python train.py --hidden_size=576 --num_key_value_heads=9 --head_dim=64 --hidden_act="tanh_gelu" --tie_word_embeddings=false --init_std_up=0.0239 --learning_rate=0.00678 --lr_mult_o=4.0 --lr_head=0.005 --doc_mask=false
MLP neurons of a small language model. Each row is named by its layer, matrix (down: output weights) and neuron, and shows model dimensions 16-111. Each number is 128 + 24 x the weight over its row's rms, rounded and kept within 0 to 255. Numbers have three digits each.
A block is one neuron, or neurons of one layer that tend to fire together. After each block is what it responds to, as a language model described it from the Wikipedia text at the highest values.

L8.down398:140127142167117136112111085114138134098081142059097154144114098106146124116142180158141081090159119131091147163107169129125098175124147119109134087140149136112130129143128188106136123164127119145123136146130179127129145078141096115155122097135119127144085140115154106155108111077123101098
Phrase-final word tokens. Last token that closes a noun phrase, name or clause just before punctuation or a preposition, such as the show, do so, Silver Creek, Contreras.

L2.down873:134151140081149132111099112129102174125143126133113140105101153112166176133092137109116120125131141140121175163148113123119085123147154117126109095175085149128111127101129130137134133164139074156138130156133126126115119134142107106120110136128094125142129141140119137128156125127146083131
L2.down960:105165098090104142107110145151137149111145134121120116136095131103121109155125130115096141138137141089076126134138067086120106130102099092185123148136104166124115093118096180153126111148120103165126120150117090112093144173125128100077115155145117161139102142146141111166136129156152106117
L2.down1229:130128168089125130128124132097162174095156116128067148135123103150117125156079144092088152127119141179172119126119131192124164130120161117173122145130149172144146129095146081074148103161115161131106147151165113110125082120128100084143105099121178115112163117129107119109124103144166124123
L2.down1303:108128135071163123155111147194130152132096120126105149144113110111146127089116129092134150168176143121158104151159116131158137132152124118159134150133173134144131137110131106104117125112096126102108128125135144132127136109136097150122112127138155091147102143142078118138150103139149139129
L2.down1410:157127138125132130171110096144131108085120105133151123172136090129123134129122126096108116092101129104123150140130132131127139075126133120132163107134091115156125067126164112145107087154103106124122114088134098135084117130119135103120144157142147133173144159131127086170151160101098145198
L2.down1564:098105076099113135095102156146184141124110104104086190167135106152104102092088111157125165108130162108111173147131135120153117122087102173086151116125134131112116131162155146087111092170126129091128141145122104118124104150114117106105159141127165114162140152108116138104078139099109176081
L2.down1931:118123154144128168163157131174172140111178109088042124111090096147116158149150158136106177140125148141140132142146127138124125106092130111163129131141073129134136145085129111138173129150140109116130140125118154132097092103131096108160115109118172125118146117145098161153109129119140102149
L2.down2074:160101105074135100140154167146147157144146126129091078150150168089176072133138124124155137140107156106120109118150100129131120134132137111173147120113147180131114109123151116105141152142174140145123149155117124093111139125122120113152105115140140096131108136122149116138115173139117068091
Dates and list separators. Fires on the first digit of years and days in dates (April 1610, June 29, 1995), plus semicolons, colons and line breaks separating items.

L5.down241:152117166142078142129120151123124158139126075139138116126121121139095113130164101115108131129103167126089114103125158102127111112119159118143191095146117106180136161092129162115147094144101126159125143108141120131134146119124123132129114122186113121138128100113074126121158120124145082079
L5.down577:143119162119136130094122165102109106103123106148133154154098081118159116112136126112105143147135104128117117140116146148114147179109162112157148078087153131097117140157112146109134119164091120138087102141116110126129162079101127113130145089096132113190107093137140156113145137105121159185
L5.down687:143158116113106084169128129138140120120138121143082125077144172152101139114109196142157132139131141096160137170118139092145150126101060130158172143140160084114151087151114130128142133134153118137169120121125146140110113074117144111151131140141115095101146152140128103142117115151111105120
L5.down800:106086145122084131139114138109113160125131150143113150137117128161090123100135128098119115090139116128118131165179142127094120105136123126129173114139172111138133138116147140130144146126098142123096173081156125114088105070098133131167134136150076088146156123127131121126130145135091135109
L5.down1236:142140117166141124123140147130151107147117114120115107093096172117121142131144095145119104068092096115111117158124116117147126145136163125148155101115112147135110127097139154083136086121081103111083133108125130143129127098120097139161136110167118141084103170118153101091135157126143141112
L5.down1532:111140175128111113112106107106135101168173099153123171121139131145134147112169120140102146117094120078136108129179130108125116107052131136131163087133158190145125150172156172092147094127147125137109127104124131164150116126124127132126142156167158115097158155090084107125107183145181124090
L5.down1998:089122177121093114161124132112111119114127118125133140099111118102069080148123185096137129170129124100145135152110172123178107124132100157087131182146089141153153107148137120120131137165109072072118113136120072121143137110119114132102099155156147153109139085072105106128138131127159109157
L5.down2002:176121128123118141126108117119147112142118120118097147111129104150099094117147091120090132159094104138157096110101110099115112179125069151167136071144146128130112120153132127117123129073145125172114135109129160135120131123155140115157167141146147133155133114147145112082114161120136133119
Geographic location phrases. Words in place descriptions, such as prepositions after located, situated or bounded (on the, at the, by the), and parts of place names (Beij, South Wales, Fujian), plus scattered unrelated word pieces.

L5.down355:106154120115132123159123117107103152157138112104126105151152109132114144140103110173091109142074088139112110117077164097207113152140136130131111107130138126110098092111152107152119128094137099090128123167134108131088156148146133117127095100117125146102128144127123106166154128159101135130
L5.down1181:164163084115126184138135129090102159125114126123138141121133111138111125166129121118115128139149137159148114152101118149104122132103130156116106095078168121116094111130150187114093119171115154136144114111126117144090163121141114135114092120127153119157112115134134121108190149152147110174
L5.down1261:143127117109120166150068119122143144146134147162132156102099118074163138178158119122182071105129132117097089095180134182140124135094111149090110170132074133147075117114118138115107134133147141186141114126149132126173108103147146103102082103156122119114157103142121126130119135093157125127
L5.down1347:146103170131142133131134136094099129079110153103108124096112135118110090134085155139128111144119104167132149151086137113109127106142120113152186118102165121120125158153096168102133113142128146147121140140124114165158142134103129101131160133129136166127120116145103121161124132128136106115
L5.down1379:139117111152109088148162157079127169131122136124156092122135093119087137104125161131118153111137113096132103092137158148115110151121146121085140126121150159091100095094084136111175124116105123113159102146123108090116130125123146118105117152145124092079118099110151110134134117158089155077
L5.down1652:109141095149128164116109142116111135116129120106127108133070098103094165150137104144130131119166128175112112152150114145134154134158202146148084145096142129150099121113111150127133114152091111154134111184107136137106087110106129152147100118132087092130089085148161110123145090140102094091
L5.down1996:134094158110201131131141164123120124142109146171139116126175141097109113105102117081124138140069090159131114125121105126128152111114119112122118104123134113105141138130134133113143128112120158154135125118125115076190100106143148142156148165120138136079137147110090064136161117128145068027
L5.down2300:107094115140063094110107157133147197136107130106071104161152127108126104135135100145095174127157143181094131175163176155142107067164115116108161107088145147099127153125144123116099161132126138131130137069152122167109150158105106140145081150158180090105168168120131162148168127133134106120
Head noun after modifiers. The noun ending a descriptive noun phrase, often a music format or genre word (tribute album, box set, electronic song), or a final word piece (pack-age, lay-out).

L8.down2041:154090110114126106151103149107075161084159158131109134128126144110135140116107152169140106154084173149170111133122157149142164098118123119129140160069091158117090132175116092097150102136159089138168094140089112099105141088134108107167079165134116118137120121093137174148132102121129148177
Date-start tokens. First tokens of dates (day numbers, month names, leading year digit), typically after On, From, or table pipes, e.g. On 1 January, | 1992.

L8.down2038:108133132144118111130132126092142117098148153116096110150152149184168157094122132132078122143125120169113159155107088126136113124151161137123144090113167091123165131088122114126114121144112114088119162152143121172081133130104102163126083154105114097117090122096105182105149139133097144180
Plural noun stems. Word pieces of nouns that will take a plural ending, after quantifiers like other, several or these, as in lo(ops), challeng(ers), clin(ics).

L5.down469:163118125156130152174136125101122186170134135141113110133117097156124164120139168099152135082123107132127110138116088152149075149129154137117127149114109140167137163137114162165183150126165141083119137146127112133095161127089128172134157147116108109126127135120186166067151125168131141150
L5.down755:136122130117122120148144131118126074132088184155161126095119125159140112127144125135134126070145161138127102115127144108112124148147104125143165132139103093131138172135136135132117137151143154074118162123130108125110118098144115146135143126124141106129145120168145122142126153100134129104
L5.down1090:137143124118128109130142087110061146094125155129120143135131119101135128091150146145152090118149132126143106153126102156120165140149134117098155140142159112168119139107090125125092121096118144127137143125126133089124102120124115159149166155126093107140156113138137137166124138132117127133
L5.down1101:156129172087121067105138082124110125121144100159171118113134104100170096087138133139163112118151120107132082125118167152076127142146152135135138144137090134136155153136126132124139132130103106128130116097125143093104115121100132143122108127086121130138130088177133096158128129127109128161
L5.down1423:118127160145139117092110132117102169125122189133117125133121105149128127123138137109160159152121158111109161116123144096165100088144136136121160148098112091119156088146141185153147140132119125091139119122101178106121115104100117152152098112136117119124125151149111136123137162104184127135
L5.down2113:132115153129106160091127125125126136114156142091130165168143126147095140128117095094149121128142098101122164107148147087135171133119111123145148143138167087127152139092192143155107134114167130100142122100123110120164146141104115149146132131150184129157104095133145163103174160120125159148
L5.down2180:103133139105147122111137096128135127123113155105135108126113092145127076089152130115171145089110126114169114192100156120138101134143118143134149108099100098138174157133125120149125126125118145115117143170126161097113132124105138095126137081135122094124124095169136103113098172174149139186
L5.down2271:100100098125156189120140127144148108076112172136145123081099151126147087108153140120113165140099111100139105163141149144117154080133122130127144141150134149122126117141107155157103163103133149137161120131130164086114146115166112149146137111137083120169123143146115138146115141160119137127
Noun-phrase final token. Final token or word piece that completes a noun phrase ending a clause, usually just before a period, such as hardware, categories, airline, game.

L5.down128:074144179123165089139143127102129100100168110131137109120113108164132126137121126131102127108091177084101123132083093127165078175120067144129128177084104141131062132154140140112175085111139103143149121087091115142113161116109094108103146110100135147154146099123114099122178145176088111142
L5.down490:118126150143123133134115142148084112109155140119125112127130158103149111156121104168163121156089154110096129054147136130129111144137129125119094138139141141131129075110130177155142140145129130121102099138109145120115117132122071073148140123133123140097138142173119106086157161153126139154
L5.down494:148102144106126114131175147125144115151105117155109115113116140111115119100116130129122103134127141127180131099128115132144167140131133141110100118142163124152150119106092128130143086110132151139105095144076105120107135167122130157173154165096135124164149158106114130161143132147128119158
L5.down636:091121151138160127105117108153126176104177140149152122119085129116088163145104148110097137116139126107130122136124105127125146149135112151113140111132091149142139145130145150120145143151189136133144123123123152152128121069082102146131153099116129151137163115172137167127138100137117139188
L5.down1032:143089111175098128136122152104140125109104112154131094122126116141125105161159114096148173084111163145135178114112078146142135141121138155099131146111091108126149148111148135094163127089178128129084112153116120097131125118167098138105107115136089131116156165050137163165121141144138092143
L5.down1364:105112111166123153137180155086165127107158127094143112135099112119153165115143142108152140165145134130174110114106107129144116159102170156128098072132095115150145161129151119111099120117114160160113116138123114134131118145143149186143104151094138128153136134100104131116141143136151095165
L5.down1511:136109168154087146142117154121122080122114065137088145113134124120082089113130116099102121106136128104116133140103127129163130105113145143125142153113115135171148178100168141140151171110143138079125113121079109129121092155139136112175095114121114154176143152121122157133155129112133119150
L5.down2054:128104181136147093141131159139093178093137126144135135146095140148105131119118134120114139133139151114113135143118146102115155131125105099124103162136088147141113123112149129118133160195138115155151123140114144132099136130145114116143135116115135122156128122123127120137118105128084125127
Asian name subword pieces. Word-piece tokens inside romanized Asian proper names, mostly Chinese and Indian people, films and places in tables or lists, such as Zha-o, Raj-ini, Huangt-ian.

L2.down69:162173150166133134145182097128125119136137143112153140162135114145151127180118143158085144151118107087185161115159115120141125138121131101139135137166129136135129120094100145138114116099159102154131140134113100122066117119124158139171131120141148106115097119137083116128146121134117113198
L2.down151:153174145154118146138202124137108139168123159158114143169163109174166124154110159147100115143145144108217096124179101098129137131113104120124176132124103116144129115119102139134088104092150128152113113147129102125105072134107179142168126138145179125097103138135113143123137141104107136181
L2.down684:120131131120174134136128133100145150129147105153123098125119095113109135154080095116102120102098128145125112137148131131114140102148127105075116157126122144102093109092124086104096080121138114153141121103110124150101140155110132125113143087141153125172132118082112136135122120117183175185
L2.down1030:103163153117156173155158104110140128153141148101128133134139107171167130125095127177099111138105102111138112108129112128116126119159118131151165106164159172144153157127145120134091116092176100166082140131109128150092091110131153117184152145133144103114109132134103132131163147148112123160
L2.down1142:106109165105224149127107140138139137139136126126140094136086116136136145168110125159111119146109104121154098105127121140081141114160124177131118172149136146116130154117118089143137096124168134164097142105121143167090074121128132120116171117129126145122080111086090115134137134151152113188
L2.down1199:104100137145198136157146121153126126100136115106116127143110101142140121122147131161126092114166133076140089099132147137090140138168136188128116169150147127122126130153110159154085097091154129112101131144123148173118085122105106141147135151108127139124100146143107112131112144142113090083
L2.down1421:140175141167140132156197110147109135166129145148159136161145100161135147159083145145090116140110139112155126100149122128122148113152149094145164120149126122141133142125101148125086090063174145152115136121125104120100063106123168145179134115137181099107077146128100128122121132109121138218
L2.down1943:149183184175132120163165101140111111133117120109134159150097136128158091192119139176094130138106104119175098115131143118119144161132134111142136181140141141149111077154104134153105122115157129141104144120126121141053143150133109139153154142148106123097114123117100120187152130151099126203
Capitalized name openings. First capitalized word piece of a proper name split into several tokens, often a surname or place after a first name or title, e.g., Wat(son), Kat(rina), Lam(ont), Sar(ajevo).

L8.down42:120141133118133115148105153105131113108135156148176102112149131162126139104163137149133118137070128118170135147113119113155153089086122145172112083105146142132142070140157100102074142074151140144126124131137142134140119124150116135155143127116156094143137148099114109153105145163141172195
Non-English name fragments. Word pieces inside or starting non-English proper names, often in tables or lists, such as Tok-ud-o, Zhen-gy-angmen, J-ayamalini.

L2.down262:164101158155099049135163104111106122125133124120123124098114140126092119102104163122119115134123128144155124162166067143145173126134136121137149113112164115144125161158137107106135080128169110175123134132096169169174128156111139151179112148151150122105102117125156104147148115132149104093
L2.down497:140119139146140171107100100088115092119165146114103134115080153124101075127121157153143066136171093137097140131144119169116122127138088102096139148156134152120155122143130175105160154132125182161112131154070117105157122138134111156158132138121174129139059107119158135109116125118143169114
L2.down648:140167146119125150123136137135078130117172132102105114135096121167109088157141166199117118099155101124100087104194118099138141165171114147131136130121143121151117131140091129148111091077159117143106119134077102132168108122142068148081110130139147125124136118121116088080147105123137133172
L2.down1083:144125092153138143167122135121132114110156100159145120130147123137118110124098095106119117129096130151099140140181103142129158116128120110146108106152107115168111129144129109091127134114125111102140111114061134142132175182138098156133113149103091144124125133117147109140110112126111126089
L2.down1300:097140150104147122132116098141152106160131104167137100118181094100113163126161113075132064112131136156134128136104113111127139148114164151118144122114136131115099164105132178103133114133150095128122131167128082197134109145144144114112109154125150155156143166147098111152155127135134141166
L2.down1562:102115096113170147154127100119104095132162119115121142129137075110164125105140101105142089140137128125091115143114175148115127163111099135151108150150096131146149128164120136115104101156158126136122080144085152128144124159139112144128138141147155113122108145124158166125162101160143109110
L2.down1628:140119153112110154074139131139106110129114118156130094128169118131139136099114111127100123130103163133106112157136123149134120154101126109129149097144102134155125161166147138099135135118131148134081128110112067160098122128128141126137146136141109138100146167101115099129107137132094145169
L2.down2110:078139120141128064128133136097124069111143150080138173112093118097126100193137119142131142124140060141164138110154126123137125154056141148084154062140145134134121105100123163095139140186128134132119135109137108115132144103114137136130153110120095097127133082117104128119112117132169155180
Predictable collocation words. Nouns, directions and materials completing common phrases in encyclopedic text, such as magnetic field, eastern slopes, stone lantern, or the northwest in county lists.

L8.down731:158202153135129122157140123118127161123150141136141111144118120146109098083124135133161111152130157072165102120117110072128107134145140097135100119086124140123138137111159104116134104154105100140124107152130116108134135148123131147124096138106110115121113127153098114172150150090121106108
Proper-name final pieces. Final word-piece that completes a multi-token proper name, mostly a place or team, e.g. West Beng-al, Vienn-a, US-A, Barn-et.

L5.down703:136128122080123153124119148166111086155127124162143129147067149122163106144122170182102089125162141117075138125082130128142137117152143120104125122113121144135170124141137140102152133113105140136097146138111091093106061135117145141131118161164137145100175122109155141138133136112151175146
L5.down772:152142144158139154127119145163118128131096124116157113121115104110146112115130098167074121124100122156106143129113112139111151152099114146115110158128122157141103116141126173132109154124171124147053174102128138192065115100119100102114105107125159157149145113133133151157134143116101135157
L5.down841:156151162094158183134144114130159120128108106162110108118147132141132124094147130098119084126129163152158155129133124117201119128139114134126141105091160116154070106122152123121068126116120155097198151147121116125121117129145106095110136117131127145131166154119136182115114193159143111122
L5.down1048:106138082116155086113111114133117134159196127138174137112139147130148110134127106114113145119123150100117132164068096126154083141171157109136120116141140134116105158118125123135124121146145128082149104130141154105075117121106094160125091135147163124155141101139102149141122173175111120168
L5.down1385:126169104125125130129135132153132148140086149122144123101147173139126176157139089150145094127111137154146148155132108134117117122102074130178158169123119090131150125119075123148171095147145161126155146130141130117133082089125112187170158147096167113166149131122124143110103173142094151114
L5.down1685:112111134148124142164133114131122106096104121131151151112112129124135153129128114117155104144143118192141132147150119112088131065130095147127160154136143122150142113124103117132128164087139147066148125100145147164134137126113117185187136153103135156177151061145119129113120152140121137173
L5.down2261:113173130122110138127146133118085105136084088111163149110119148127169149124119111138165118120154157124126123125157131131134112122112098147146126170168094108139103156111088108127137131102134133100119135113106140172097112073136138120157136137097124151152117101145147120111108133126176138114
L5.down2266:141155145144103091102135151139105162138111105165201106191093138146111154128158100172080112159138135098126092165156119121134176139136134129111165127077118146117086094152147135107152125121118122170146147158110115145103085081133108134180096106113156106096138114075151125156113172115117107089
Start of bracketed/date phrases. First token or word piece right after an opening parenthesis, quote, dash, line break or "In"/"On", often year or date digits, e.g. (2005), In 1956, ("Burning.

L2.down463:123125136095133105115081128124128221135139157141089084133137151137094147151152133169156111125172107153117173138154118140167160150120110114137122115125114136139128107100124123113156113135075117173125127155090130091098121143139151122128161120165105146148126117141103143112146125160127097150
L2.down568:119157165073143115159065149123139216151143147162101118107146145164120097137129136124158134107147136125147110155140120127143173118129106125093147109099104137112124130098136120131159117135083137177143077143093154086153137137090163124125171152163115168142080126145120180102147133160096108149
L2.down823:127151150112122135124092142150117154113127138188119120110084124176131147081122117163112185124127147075142074100107163115123148139164158128114148094108147157138092146089144140092142098136154098169125112130109154174127110150131157179146133134140137122125097108124163116158127109121143115212
L2.down1109:104143128058143116160097109134099194134146126159105124145115131127125129150106104137119124147132127150131147130087092126151182125110079124146122107093086137125133128087130091134134114147107098199129096156137165086108118144146152150128159124120100178102103106122097143139165119129113104142
L2.down1328:130148131103137117112077142126127216142129175150085087148147138136110153175136118152154129105165122140138173152142128125157159120112101132130135126147113131140127093110107111138138102132078107174129107151107128081144141153145155133132176127178106164137115103138106132097140135148105097155
L2.down1533:074116121103125086147172097130115119134129120118122085135152103059157123150129150121124088129146145163132116116126160098104162111138153176104117118147116138121131138148184122126141178156104161143118100172105111173145134172094112141109143126109164161135141137129147129113174128066093171115
L2.down1747:132119132084156123151117116101142189127124147129113067153115152105125105127112102131139108131107128145089142113134093136125145125137116093113130100069103127117102123087110132146166132165135107170133087150138172145097123151120141141127151136174112145148105110113097154132158129122104103133
L2.down1883:120130128115173143119154100073158163178122148077158121151145150163130155160151089093145116125157141103123133094133133107129111125080102142155080095090134111131102102115099129107107157184140091117130137170161150104101126142114120089101116151146126142162106125138081093124112068113130097117
Plural noun endings. Plural suffix word pieces ending a noun split across tokens, such as -aces, -ions, -ants, -ets (furnaces, contributions, descendants), plus whole plural nouns like cases, players.

L2.down35:127160164167153126117106138094101106121083137066088147116132125124145159120142111091137103146129087125137160137127161156101159137127148154078109115152116128139117172139126128131096124106078086124153118108107179185158123116165112137114114127126116140123141100168142150179169132123111170085
L2.down297:120083150125173111132174136088138135120107126124153168109115107162110121091094111142184158110158129160121137154122141144146121139113159141087107111148123105143163126081096157117117110127099119105126094134137152147141137128105072127194118128132112096156165163144105158097106132138148138155
L2.down678:106147142119105106110160146115142128157106124141161173139135159124085115171095106082129142121122171111097121136149116114121100109143106141127101140111163190094127158148123111152128157156153077114120118127104116109127108143182099160122098117145139093147107123168140152151113114133124149202
L2.down1713:127165097133119121158149140152110135167092126152117133076124114112127186146092135119147054123103135120165128108117098100115159085089146160123159131123150153118101153130116131124119151163122127089142142129143120120096172143147098122144144126105156143115086106151092110132094138102118147153
L2.down1857:132135105138145129067128115124085160131123141167128137106123083190138099124111073141117156139176125095143105106125084126171116125090093126166166144118141069137139092130145140184119140168109148114144137119082105135185118137147112081145185131157153135083175105119139130145116136087108104106
L2.down1959:080122140128161125088124132170142135117136167091135166125146162149120181121090120119135127140150126131132089141153170122117133109122101123121134160139120118111094103140117117114125103152129153119115131142144130108140104111131082110130173136103138111164136130161155118165121117109128128099
L2.down2171:131136117141121105106130150163140153080139125113118100165140142130128132169087130123138168137120128131162173103172154140158098123123107128078145115116128110109153123120149138139142166159129137094151105122099099099135117132104123130177182115143135110131137102160120156111158177086132105031
L2.down2286:128146154130124161132139097133134155134101118165121142147119106081143122121137064111113135152146158146165156122093121131146123110107145125170128089116106130149155169153148149137107145185145104135127151114100126143160143159103138121145158135073115143107083127118120154141115141149165123000
Encyclopedic lead-sentence words. Content words in Wikipedia opening sentences and sports tables that set up the next detail, mostly sports terms such as defeated, against, club, played, plus place words like southern.

L5.down540:114126148142138094106136126081151116157122096132133143111149146122133125110102200124157112115135094141159173121128139143129111125101135090157106096107101134156093119124109120153135162123107140130129114158176122113131089113143142134145141108147117118152129114087134135117115182114121163130
L5.down583:104150130105110123127125114131105132116104203183184081094116136182139119154146122150080133088160125137142104157119133128114177132169118127139140130084119134109133137123121123135142112136088118152146111152132125103117169128120119123164145147136098079142103104155153099144151068113089074112
L5.down1584:141137114118152137131095145147158142101126141143204121140117136086124129151091152101160115145081127157116144103080101151141096128110107129124081119071142159114121147111065076106116130139166099147150103084141101114090165117118112137119134136132083162129169166084132110139126133148117103146
L5.down1687:126111158132150109148135130124106119124149143143118157109125144164144149116149131151101144130140096112127154118135146139122116080169121119115146151151141125129115083148087110131151166144121122133156128113070128089105089134122213178170094161144135145139150156127120140132130140128143108066
L5.down1818:099158161126147134131175084125133123160141132082163143096127101131112094117136151123133124158122109131140103119133148133133153132175109134165130138083110158139123135117129132143110146165102108151136127160157093089116129101118153130132060163109133131115155096142148083139128121128118148133
L5.down1847:112134119129135120144135094131100126132117107127150173082150108135104105120109180151102065102147137161137070118113111109117130163144127119149133140142142117154108163185134114147131106114128049161148144136127135103122131107116157154155112151127153123127119119115157125169185111143179101076
L5.down2079:125142132101151169147134134155095168134141194165134106109134134130128137114090183111103109123155117157103078138121129125172155151153110103158177125136176110122102083134112115155070144095139129148117101111110118110153091103138128131184153131100141123120064139113130118175157152101136132148
L5.down2154:125129128149110086117075134137092118141102121149137140138156124140145115138138128138143112097183146155120098164107076110139104159190124101139167107079119101142151101172114147118120107136092125149113156130141071128149119141108118087138115091116138152112113129149140102111142070126144105112
Word-final name suffixes. Last word-piece that completes a multi-token proper noun, often a nationality or place name: Filip-ino, Achaemen-id, Eston-ia, plus some technical terms (Pseudoel-astic).

L8.down1657:105125171113137124141096088158120124121127132100112123127150099113114116146136163107114108130120158191137081093159122139143096134122163089109084110113195092069128153141100138084094153114160148106146133143138130113116147094147125100121129113129129110110123136097146159105132129108167127137
Mid-word pieces of rare names. Word-piece fragments inside unusual proper names and technical terms, mostly in lists and tables, such as Borde-aux, Myrop-hen-ges, Achill-es.

L2.down251:143151143136144128120147125135129165104101154129102130128136105125133138119091109140116121121099121148151144174169094120128130117140152116136119138117146145122135122189086167134154092103109178133117118093128103116131132168134070126121149126156100108110154085123144131118104149151101135144
L2.down381:091156173168148138111078166103128156146163128150076124160116139133119089165131124150131111137112144121145074128122164152143139150106127125113156059129110155132084108147151108131128108120102113105177132120119133138087103111152136142167154126103154119142107132118118105123168130118142146146
L2.down805:140155145146121130113132134130146141125115097077157101129070106102151076148133163137110115126113122139105110107141150154141137118167179161088143112143160111123139150110135116120110124117107114112154100170095142115114107118145139109163150131166154133143135140136120134117161116140128122121
L2.down922:111168139154112135142130129134092168151137192160129157146097144143116149165112091098129123140145124127073127123128136129115134083124157131100114135147118110132161145135161120125149146138113123148093128083134075142145112152107121137122210119117121128159129151135114126118139133145122107146
L2.down1551:129163152086137111137100127107121161132144124153112137132139120132130104166111120141111123108147120126137106131184134122158129121114113108130156113073090126103062120131140132121100112156141104118128130104140132149108130116134121116143120115125113122147145108112110172133131140124084135147
L2.down2029:121166155100123148174089134124137140138110089135181141120144138123044098182134099134109112123133136142140149089183136130140115152126099125152110098085113167098113122119133128119141134103167118122130138117121138111143157101165113130179166118111132122122069123128127131150114153145140134134
L2.down2147:103109137109127165104101147141090143148107113104176132126123134126153112098138153141116101105147156143126171146150114109129117098165152120152148184114149122120118113120122114137160138137099121115135138132105174136100105128124129106158096142145150079108133138131107114126157087122100116000
L2.down2291:101152173136122130102109130099130131135152150122147130141120134120166085164080135161144115122138138141132112146105162177113112079107153119131127122191123155131169128094163107107127096131062113126108162097087187077098088096151088152138141139121151120137119131111115140117157150162144134114
Article subject noun. Generic nouns that refer back to the article's main subject, usually after the or each, such as club, film, company, album, museum.

L2.down51:161128157128147134095139145126118168172132139155116103136179142139101126119131138113142111121137153126104089173143153124098114147111160153142134120152118149129099148131147162112083124137134118098131123147118117133100109142108140101187140096147116106105134139147155131140129136155154106150
L2.down425:085147130132125108123122164141130137155157114107159143168189114104138119150160124113110102158120137142137078121113132130146143107140147145082133152128137068127156140113106121143105151159119125146150130090155125093130101174134151111131149094141097121153146139160141099161108141182111114192
L2.down653:102148107069067075147106126125163143142136094126154152133083142135148125112156181138131088061106092108120121113109139122131111140149162169153125143163096119124146112132146151070167136146151171132098126154130153111110121142146168136107161117102140120094148144150125124132114112113123132103
L2.down742:096139140118095119144110123144118150115159105133121165132154117165135125104110110158122118132130164175143092130100106110178122152147093136145123093139154144132106107123120116136103122144116094108147123138133119138088142139131115133141116148148138130113116112148066117135118127125097101151
L2.down1062:152136121146122138140205133126098114179146117123180130153095138140140117140101097126111129153089140160127101123129085134113134129119123104154124116136120111115146153084105145108096105129112093133135168169125120140140131130115118109155126145139145113104122100121072114135093143128120093079
L2.down1636:137164154137160105097120117136114136157161093102104071176180120141087136163153118124130110135123146101144121118093153114124119128119159143141109071140134132124137154137134145098144148161133149127091154095142117106099105151105151133154139130116105134111131167153117099131138154148120113175
L2.down2056:118122152129122150107157124146083149117096125128096130157105105109123117118163109129089138159137141117121091108111127131123136116144166121141137111110095135118127122154118127098170094146141113120129104110096118112139127160116087139093137155174116131153105152129149093120092135127120086060
L2.down2238:117126162126115123125136127181133126149124090113134174137170114155119100140122135136100124169123163124127059107107115141143123132141129137107152119099115077141114155104088116126108145160185117125159147096153090092118130176117152140147103124130130121152134125177106108172118113159099064186
Word-final -a pieces. Word pieces ending in "a" that close or sit inside foreign names, surnames and places, often in sports tables or lists, e.g. -ova, -ina, -uka.

L5.down720:118145137171139095162131105122106162131099146150124106124079142147097101131149134121173126093120133142138128152127108124182085126121132124092139140115099162127170137158119124160164156140117162128094126104096164103137109105094113140089114137128095119114133110114144116136134199154066132096
L5.down787:148115149118162134168126161112138124095121146142136127082124074161174100110117132127117100152166141136165086115110127127110140155113133134112146109153107125170149161156120121118108081097129137100122121138155122099129113138190109142133139109152127126143131148122132116131125152160124131137
L5.down1098:150165169108112109138167146125121126119084128103086179131151117101146106132124144130127102146076145118143117119143156139138155139089066135113161135141121156157155126110179135127193109127138115159101129131126154107130110155094156101138109135103128114119150117104126162089122157163116126124
L5.down1477:118138110129138104128138131145158087114112157139072111100137136171098127142128157127190107094150100168147129143131084134180109172133176143142142139121116187117123163124100159114102087132135121079056091100102142157113146145137117146120158152122147119154114152098140057114103138169122106124
L5.down1608:102142123135141140103105138118154093185165145145111133169107136123122128160142125138141066143160155093111125099156109131170143080131137147136118085098159128135138116094153091062140152110164102161157154118103186149118091161102166127163124127110158104107095130113118123170107142143131170154
L5.down1614:101136161113102110114117122152147097113127084089091124065119130131137120166139112107111148134161141126142145159106157127169160157107112097157160112091101117144140171099114164131114137146122135167120139135128155136134150129135153121152154137135123132168117094122102154074116121115142157161
L5.down1854:147101156140167137103096109098102102108145173110121115134133175107105136133112116135113161140130090135101141173130132136108176122154119109141134156131142129119135105122149125133127141113128084149168111100160095133146168122130106124120096132156113128111133093120129131135151152114114125192
L5.down1992:149099110139159149142154119131131094121175154119123128077098146097115161094152076083152115135146131091133123166115154122116176132136124106099112181118156122107156109104083141115137150140113129107126119096126153128164078079116083134120111153178136131121155120144152175201092125137143136159
Definitional lead-sentence continuations. Tokens that extend a Wikipedia opening "X is a …" description, such as location prepositions (stream in, town in), appositive commas, and word-completing suffixes (township, locality, dicotyledonous).